From a checkpoint of a small transformer trained on Wikipedia.
Size: 25 layers, width 384, 3 heads of 128, MLP 768 GeGLU, vocabulary 8192, 40M parameters.
Architecture: rotary positions, no biases in attention or MLP, tied embeddings.
Training: a variant of Muon for these matrices, 360M tokens, 10996 steps.
MLP neurons of a small language model. Each row is named by its layer, matrix (down: output weights) and neuron, and shows model dimensions 48-143. Each number is 500 + 25 x the weight over its row's rms, rounded and kept within 0 to 999. Numbers have three digits each. A neuron's up and down rows have the sign that makes its largest values positive.
After each neuron's rows, "raises" lists the tokens whose logits its output raises most directly, leaving later layers aside.

L2.down603:564484501499514490519511481494480487517500480503487482510497519482498533478481489508518492542492507472498489491488501527462489522509525512490493519499538500516479538536494502494509496502532505522480526525547544492539486511478504528537464469479514494480487493576530493533474513469463455483
raises: " but", " where", " including", " although", " while"

L18.down106:502507500518535494484497506481502533503447497493479498521506505509513485503473510490534503516488463495517467492468523487503477480532492517463517479524458483490516467500497483503508532452525523499451522488521511495507500522489477463478486456516467482496536500456525525529460464520512490453
raises: " its", " a", " it", " any", " the"

L4.down69:473514556497487535496495508524502494486490507522478466533486500523512530542510468508513496503471497516514469507471495512495505478533475483433523460501508480493480550505496534478481479497542515531509532540518525483511451479495470523466514537522499502507496534517467461471478451494497487479
raises: " was", " would", " had", " then", " also"

L5.down552:538469474499531472476513520473491489527458486471468487508487512487491528491487478543510512527494485468509494497525498468509454531517532497504529486527535521504511546517506488507498483482508486520511539507510541514497509485466507543496449474490487465478488492541510471530485521446494476507
raises: " but", " with", " while", " where", " including"

L4.down406:532524493498508531507516550486509439513476512501543504505502505527488531515477480531475479477512501500509475518517491493491488491480519491496501529505498483466524512542515478483515478534492525504482528479454529497484508500453520507490471480507498526514510513491562470534489476514463501541
raises: ".", " that", ",", ":", "ed"

L2.down711:501492487480513500484565507500516456458505525491475490508504556482461516512464506477494521484511536547497512516504473491466479490478468470494485478498490510511472498464508502501515506499541488508498495476484501479504497473476494501521477449469514551484457514520527492515504480480495526507
raises: ",", ".", "'s", "ry", "s"

L4.down141:473509477545527554496465524492455518496486476497524536497488482505524498526503508510504486480477474511544515513546469548486494507555518508492512492510473571505531517541503485477507508496475501490477529530466482485496515491499482534552522462489457509528472481494508509506480532524502483571
raises: "e", "n", "se", "ached", "aches"

L17.down320:462452515486493514493549508493511491513457502477540511493483514475479490535524532535465561498484488533501503511489462494510513492498491520515524482492483496501487514506509448500500494550488529502537531472485524437522521501538535522477500493506457474536485519491464497497481479506520506509
raises: " were", " include", " are", " appear", " their"

L2.down371:482472510464591537531479526531523502474439528489497539507530480490555509521522451501479478454494509515491501482496488457528507507495507456476516506498518468524506483493493515491510492455483489503503473520485493508473484518510469502534480516496479519499524485463568529480513503486493491560
raises: " ", ").", "/", "\n", " |"

L2.down574:491477505491461521432528489482470513503486489517535476485502490528489534500498520541532498478462497468504504448499489479511490501512509514512484528533506464491453493477533473501503494467489486448493523527514471510470506453540502498501471516573538440525512503486513487469470510457526501464
raises: " Bl", " bl", "own", "bl", "Bl"

L5.down19:483471490483480536489519542484468505476529520536497481475511568508491486513526490508505490499512500512458480464498476515504531496534546483497482499505508505464500515501490523520563477521493534497487527519489506513502479446491515497460530508550559537507478540490467476486490481531503488508
raises: " World", " of", " during", " in", " and"

L13.down79:479486462506540497506438507489442489506523512499525548461526458481500524480506470526536525530507495508515486494467515486466466541462527507516500485492514514467514502512516508485529524494495495471503454487512523516522494453500467516460460492524527507535486480493515537493501485502492506493
raises: "ards", "ellow", "es", "ead", "ield"

L16.down313:505464478500515521490474500506496531488467495514505458508497522526477538500469491511517490515498518511496475490533486526524495517504510513475513493480490527497516487525472492496499503517502517493464499482538505476497445486465536495464499497507460464493497520474501466459488482499490491524
raises: " the", " a", " all", " each", " both"

L5.down762:514507518454508526494524530506471482501452458499475461526470543526513505473545519493435516470504477467471494509542530439504536542517521481494483459482458484489491447488480510462536491466540460490513529516552491550495515514529499526510554485507511503496496527479482488498462459532485482527
raises: "s", ",", ":", "-", "–"

L21.down284:495469478537518561527511488481487472500506464537526467552515491495451508478515508506495518498519521488535504501509471525500509508504541583472489502463490524466478490499509453502506451475506500529548475497530511474492550519464468507519500486531503490442528525490470481508449492506482490538
raises: " the", " its", " their", " this", " these"

L5.down627:526485521505506444533474456526475499536474490522493520523488461537475468509488524509446486472483504475521477488496531484506475498498511481528487502498492456529459490529484499469496541489528498553531499547497509484480519492503521507501443468516548484498469478426513495543469486497523512497
raises: " by", " to", " in", " on", " with"

L2.down190:484499484506526543463487499483538509489472528544513479487492508487499503524471480509488501477546530500520504529447547528489476516482461487454493510494472465465516451504483510505529500503509485528480521483491515552486534461521473499519487484499484466527482496443530509544520495539531457496
raises: ",", "\n", " and", " ", " to"

L7.down706:497512513503525501487461508512516515480471497506520517540499494552509534546468471502521527439504483479514486509501508509490481473508496511449506456537486516480484550494500535473522484490508542513496515500508502544521464489488467540467470531484504509476505515490477494504453437492485502503
raises: " would", "art", " was", " had", " has"

L17.down179:506495522485522506555502485532539515492467445517523466551528527547507516504488494501499518500486496472497526507496501529442543497524482545522464481472491560524515493483506525511508486562494479479481487526539523525480525529505534471504491486472555554495497477486481498505503498477515514502
raises: ".", ".)", "ason", ".:", ".,"

L15.down573:513500472555490471464486463523501522490507518439537490470465489495486505534481524550492494507489479488543510453490480482476493508508557451512522499477477478535502490477485534488496510515493511507550484545516514478523517494527488534482502519495508478496498470468499503473543464493507489498
raises: "ately", "ate", "at", "ation", "acy"

L2.down228:486462519505516521532461549519519488530518475504516507463559514521482533486479518468520476473464554535483482482511493484489475549531515516497494480502490438497489479505512529491507497526532507471519506473505492508498511548491525502492549509524554468506507492496463521480514522475502533501
raises: "ming", "mer", "ption", "pt", "ps"

L5.down65:493491513551517495561516517509528476492515495513495450468478541490502501486499477515494482502509485490482510516521479516527534494505493495468524514509514518525463498487482516523445527437501498491502566507501520508529497515522533522513490450489553513525525478522505499497502480519489487497
raises: "-", "'s", ",", ".", "um"

L2.down555:542502473503527513535525492497496471497413448523477496459489559479530492529531534505468512458489507468471505472485503494489523486507528456482484487521465473465464500533485488508524494494507499521547516521419537529516519446527504528461539522497480487525452541533496497474475497512493463512
raises: " of", ",", ":", ".", " that"

L5.down529:496474539547518506517471543533497468497483552543498538512503541471508491484482486512495470457508496492478486512508499502465487521532516487489504498494585488520504500510494511524543477466509473494517474535481503492515463499515524538496478494544595439542532485485513463499451490478521480514
raises: " w", "orship", "eather", "atch", "itness"

L2.down451:515472469492514471510495518497514483524496534487474491548535465476533456498509484479538491505488457464486525532478495539521535516493485479463512539520481489498498548504478472481476487513496528521507504509511496488490497509520502492481555524464591492552519476520547498508492504525480546559
raises: "ten", "tained", "land", "line", "lands"

L4.down702:570442519501528517495471502483518519498511493525466467518495480498492475543506478532485499481541502460507477485518475484529492501524512451472495473461541501514483501492513474489548494492523533501468484519479509486531514497515494472463505469508528494508513528511492469517508491522515487530
raises: " the", " that", " a", " during", " this"

L4.down640:534460534487452501460539501500482507463507481530509549515474516485473466530507493516491498515537528510510511521512528485496549566482532512479542473515515488480480475508478482518476473521480524501525476514495507487511498466492513459476557535486514504495483528545429477504487503482529512509
raises: " produce", " include", " serve", " have", " provide"

L18.down219:539498517508482534510465537464470518525482455500477507525468482475508539510527506520507526541492490452519477524509503504483466486456533484501470476474523507493569522460533507517546520515565501533498484518489537492504508495514476501485467495524509454473502543491496488514457509484486466504
raises: " and", " while", "rel", " or", " but"

L4.down110:487511476474523446490489548496513535460454488484505457482495466513495495520489493507486532459488492503447502555510467510519482520457506475495502445524519486462513461517524491503525525518490513472538486487511479554478487497488452516480534512526516539472489531506474519488511493495496532514
raises: ",", ".", " and", "–", "-"

L2.down276:495523473483478534471506566502492488502487541517519525502493531542528511441481489519502495519483512476492516480482502423460504504536485492486515476516462487454512519492471478497498496485494500509525495501532486533477511508486511484457514471507544510432479531496505522503460474531559466504
raises: "–", " (", ",", " –", " to"

L2.down295:443536515469513473552504507529482515462492503472507464533495491515471498501504474539483478474477500493545501534502523507484562482517492543479466486463511531540540499480455484490548489516487483514496469523521513496470485527532524515464511423508524497531492502492509519525490496504492451492
raises: "s", "er", "a", "able", "ies"

L2.down588:489531495480523453500495525487502509534508556527470464501563482472493473497542505505513510496489554502489502493529549525446547542493474491541529502531502493521512471441524541510495497502546462518472494550557506491492549482554487506499497500494454518515498471473497484505535474517494518519
raises: "Population", " UTC", " population", "Area", " %"

L2.down652:509483483486488504495522496491503523546484568567535514483475505502495505476465476543503488522458464519538488483497475462506530500496509489501546516480514493481503519499494501466508439556525488447475460530497455548504503528533507475540459539513507486519489530442537487518491500528554497551
raises: ",", ".", "-", "2", "4"

L4.down37:554467484552510485497455516474502457530514477492533504516518460480501529486515512516500505509512482470489480514520504518526472499499540473483517521501497492512512497529529528500493499519493465535475496512495558504504483533476481508493498447519516460500482497530524507506483469502493442479
raises: "”", " while", " although", " but", " beginning"

L4.down278:477485524461521552524510497484494514487509474472453491481485496528487525508506504529523486557502500459499486551477505537498450500453533517508485486473507544493516500532514503496502483498536494535521511525502542522520479507461429487515484526507495489504471459531488494537455503532516446524
raises: " but", " although", " though", " while", " however"

L19.down33:494479488506493475528511464541474495508485489504477491495511484478478531498494502520480517473535507498458487489508512502459465515521540512469460513541480497523501491495519469503490492480432488495502529561515484479495500499472493514501470502502474499484502509445509515505492495488485528490
raises: " with", "ivity", " With", " partn", "ivate"

L5.down444:496455501485501501508492508464433498483533509489501484468512556523499516526491516495476484463542489483508503479517511496487473507489478480559493490482520468513498495474462504490438519506502469512549505499455477500501500487490542512515520474494498503485473511459489527477502482505482487534
raises: " \"", " “", " (\"", " (", "\n"

L9.down622:464504510512518460515445494463502532498515482490491486449453492510505482494498510484523510476437505481451464505510494504511491507504485510465514537513452498502501517489526497494482504490528504493490480494568526470534467536465478502460480498506547539455477506530514477494521529534475474512
raises: "===", "According", "While", "Since", "Stud"

L5.down36:472484471481521555453478551492496481487485514529523486504516461514531511514460514525443483505453506472502517539519464478509502533517475485480510493503505500478499526498496509500447461505506524485506537503521459520484499523479501501526487501485559534488492484475503527489496416462536503537
raises: ",", ".", " and", "-", "–"

L21.down304:523462485472517534465534491518517535549496469445517457527534531491529480484545514485467496508492510522502496497513520486511475497484465537492485527523506482516473474483487499500521479544485583520473509530467487507503534485501485478541511520514512508493522498514525519505496555522472490519
raises: " 2015", " 2018", " 2017", " 2016", " 2020"

L18.down159:495499482520511523525505449479486476499501519524500515530494484504522484522541523494477505466535507544505526490495491518487513467510465465500504454511474472469435486509504459459511479494486492463477492466454477533496472490461526475538506504531488494501513529547536473493514472456519524506
raises: ",", ".", ":", " in", " again"

L2.down738:444510477491544499515499521475507512459477489491506507512491444507518490517482491535479495512505452491509464531473521508487545549479559505478514459477486517490502545470503485504510486482540506513465462523477462510483442518478493505485522478502519505533465486476500528464475470522485518500
raises: "es", "enn", "e", "v", "an"

L15.down657:468494470453494472492491468538469489499482476486517482468439472501478513544486525515503468551433529468496511516493536466499521565504477494499493479482553491493506489496487515495472523556493510508518503482466499456504499495535532508473555478500497542490508485481469487475476566513510525495
raises: " have", " be", " meet", " include", " see"

L2.down398:525483501494469496486491531519486521497502503514520520519520463526467448506516473508485483487487529465497517519523474540439487494558493482499519503514489501446480499471530480488515500465518517505518507536522459478502509490499459483476446502533512473490521482486496463477468450466543480480
raises: "-", " (", " and", ",", " in"

L7.down727:513526519527488541436507544465507469478495519520499500504470481527495481541463472526514531480469493441506535533493487516487479524516481496499488520491548475483483523496517531484509447510473503477523509547495519483517468545522498495521468491525500537481496487526497473460471502534532512518
raises: "-", ".", "–", " times", ","

L2.down624:490512509516500502504441459486506443510491499503462524436493515512490502508471500488467514510495504488488449489513488504485449507503485481506458493493545468479508464477504449506501536501499487461547484486541495574472523495521539491493482519471494511473483513476491530499541489543475481519
raises: "ated", "ating", "ation", "enc", "ate"

L7.down454:505476531504475495502499477505476471496482468493475508479476500476490493498504513527516465454502505496510493540500490447521507541521512507521539555502496474479466491513506486505522493455504533468489514503498467510536543411534501501496475489498525509481490468523481487513495500484512470489
raises: " part", " well", "ks", "ide", " she"

L4.down336:527490500490518503530476517516496505502532516487505532512524530497482491488483483486498508527535458501519487506517487498535478516553526494517475476494469533497517501490456468486501470507531471492488510469505494538470500490519481483417479516492546468459544490502456510523505515513487471497
raises: "enth", "en", " Sev", "ille", "ec"

L7.down463:488490507500482492544546496516476514525478508513485508476479477506477454511487462489495538503508505470535494489500486464462512480496471503486504520478436492473489485501456530516527463509518475491472549509497486512468513512486462488506450461497472510499504486486478485472496482484506493561
raises: ",", " in", " at", " (", " and"

L4.down322:486510558492481538532525558458493494497480485462491491507531493522487556475494470530481525478451527527522488490491492489543495512522527498483462494497492453530488465475520531468477495525493485497522484490476520479474521502509508506480509467535477521501511528515459463542503458489470516496
raises: "s", "er", "o", "ock", "ship"

L18.down63:485482519513507517525530498526503503512510514510474486491529516515483459481498532493482457494482500474499513512506456505496487525524524487511473501512564512490511513528522487511500475483508487507495483476481484484510464508459531520489530502502538482483529499476467498500503568517471466486
raises: "ords", "oir", "ord", "play", "ections"

L2.down342:571504472487502525499499551448510492451434486456496499511509500504502491555501495456436526496490500538466453506553505460461538495518516473458500493505511500487509481519514508504464479489504498499484485503505506537468533509526492468527499469541519507487468483507510479502492448476534506561
raises: " (", "\n", ".", " |", "==="

L4.down520:506467492520503493461538493510524507518507520532493484519483508472496491489534485480473519508532512492528523521476486507468522497497511452519481490485517469494489438519512466507532501510491537509493521534509572520465478451507503510468525502483512486513505494429511527488455511470494517442
raises: " M", " F", " C", " B", " S"

L2.down426:517522474470494485510515479496501520528427505529505504510495454539491479489502502480446511519496546509520497495495536547499507545503463478514520492519462446503478493482502501509487507503555505501558538494516494494484505490521489496485493464527527536485528506484441499546487532458529503500
raises: " by", " him", " from", "ed", " in"

L18.down282:527463534522488509521513526495523477528544529455515487480521458522482457506496493496562460551475501507529492471504462519480495481515515443490472493505458474499534536508523480488512490532523479533535546469501473518558486492493501466542505484527562494499525509495519494483472533476512529483
raises: "aria", "akes", "aded", "ape", "ake"

L5.down158:560504493521502507452482536471511493541471490499514472500453496530494522497509498516490503497479479474479515508499424475473484486462452457475517530521510511502512521492492473479507523543494531536516505521508498488469487477475518524470507518514509475554487550497460486512516487501485502498
raises: "0", "6", "7", "8", "4"

L18.down536:498531454531500515502485486507513518504486515512469489501527498456510488539478555486476504490501463530504498507457499506528533509492498487502504460487459513469517487528504517497457480529485516479483499530502516517510518530491506493491502485542497538503492483547489525476509509499529531448
raises: ".", ",", ".,", " they", " trans"

L2.down519:505499442491538507513474529514487515483500514477502522512476552501543446496482553453494475508510494504491471514475503468534496469562540494455471432506503474509521473484501535519478508548489541466489527494516523513469510478506501438471484467488554495515533512463498457492438501520491479465
raises: " Gr", " Tr", "ade", "adu", "Gr"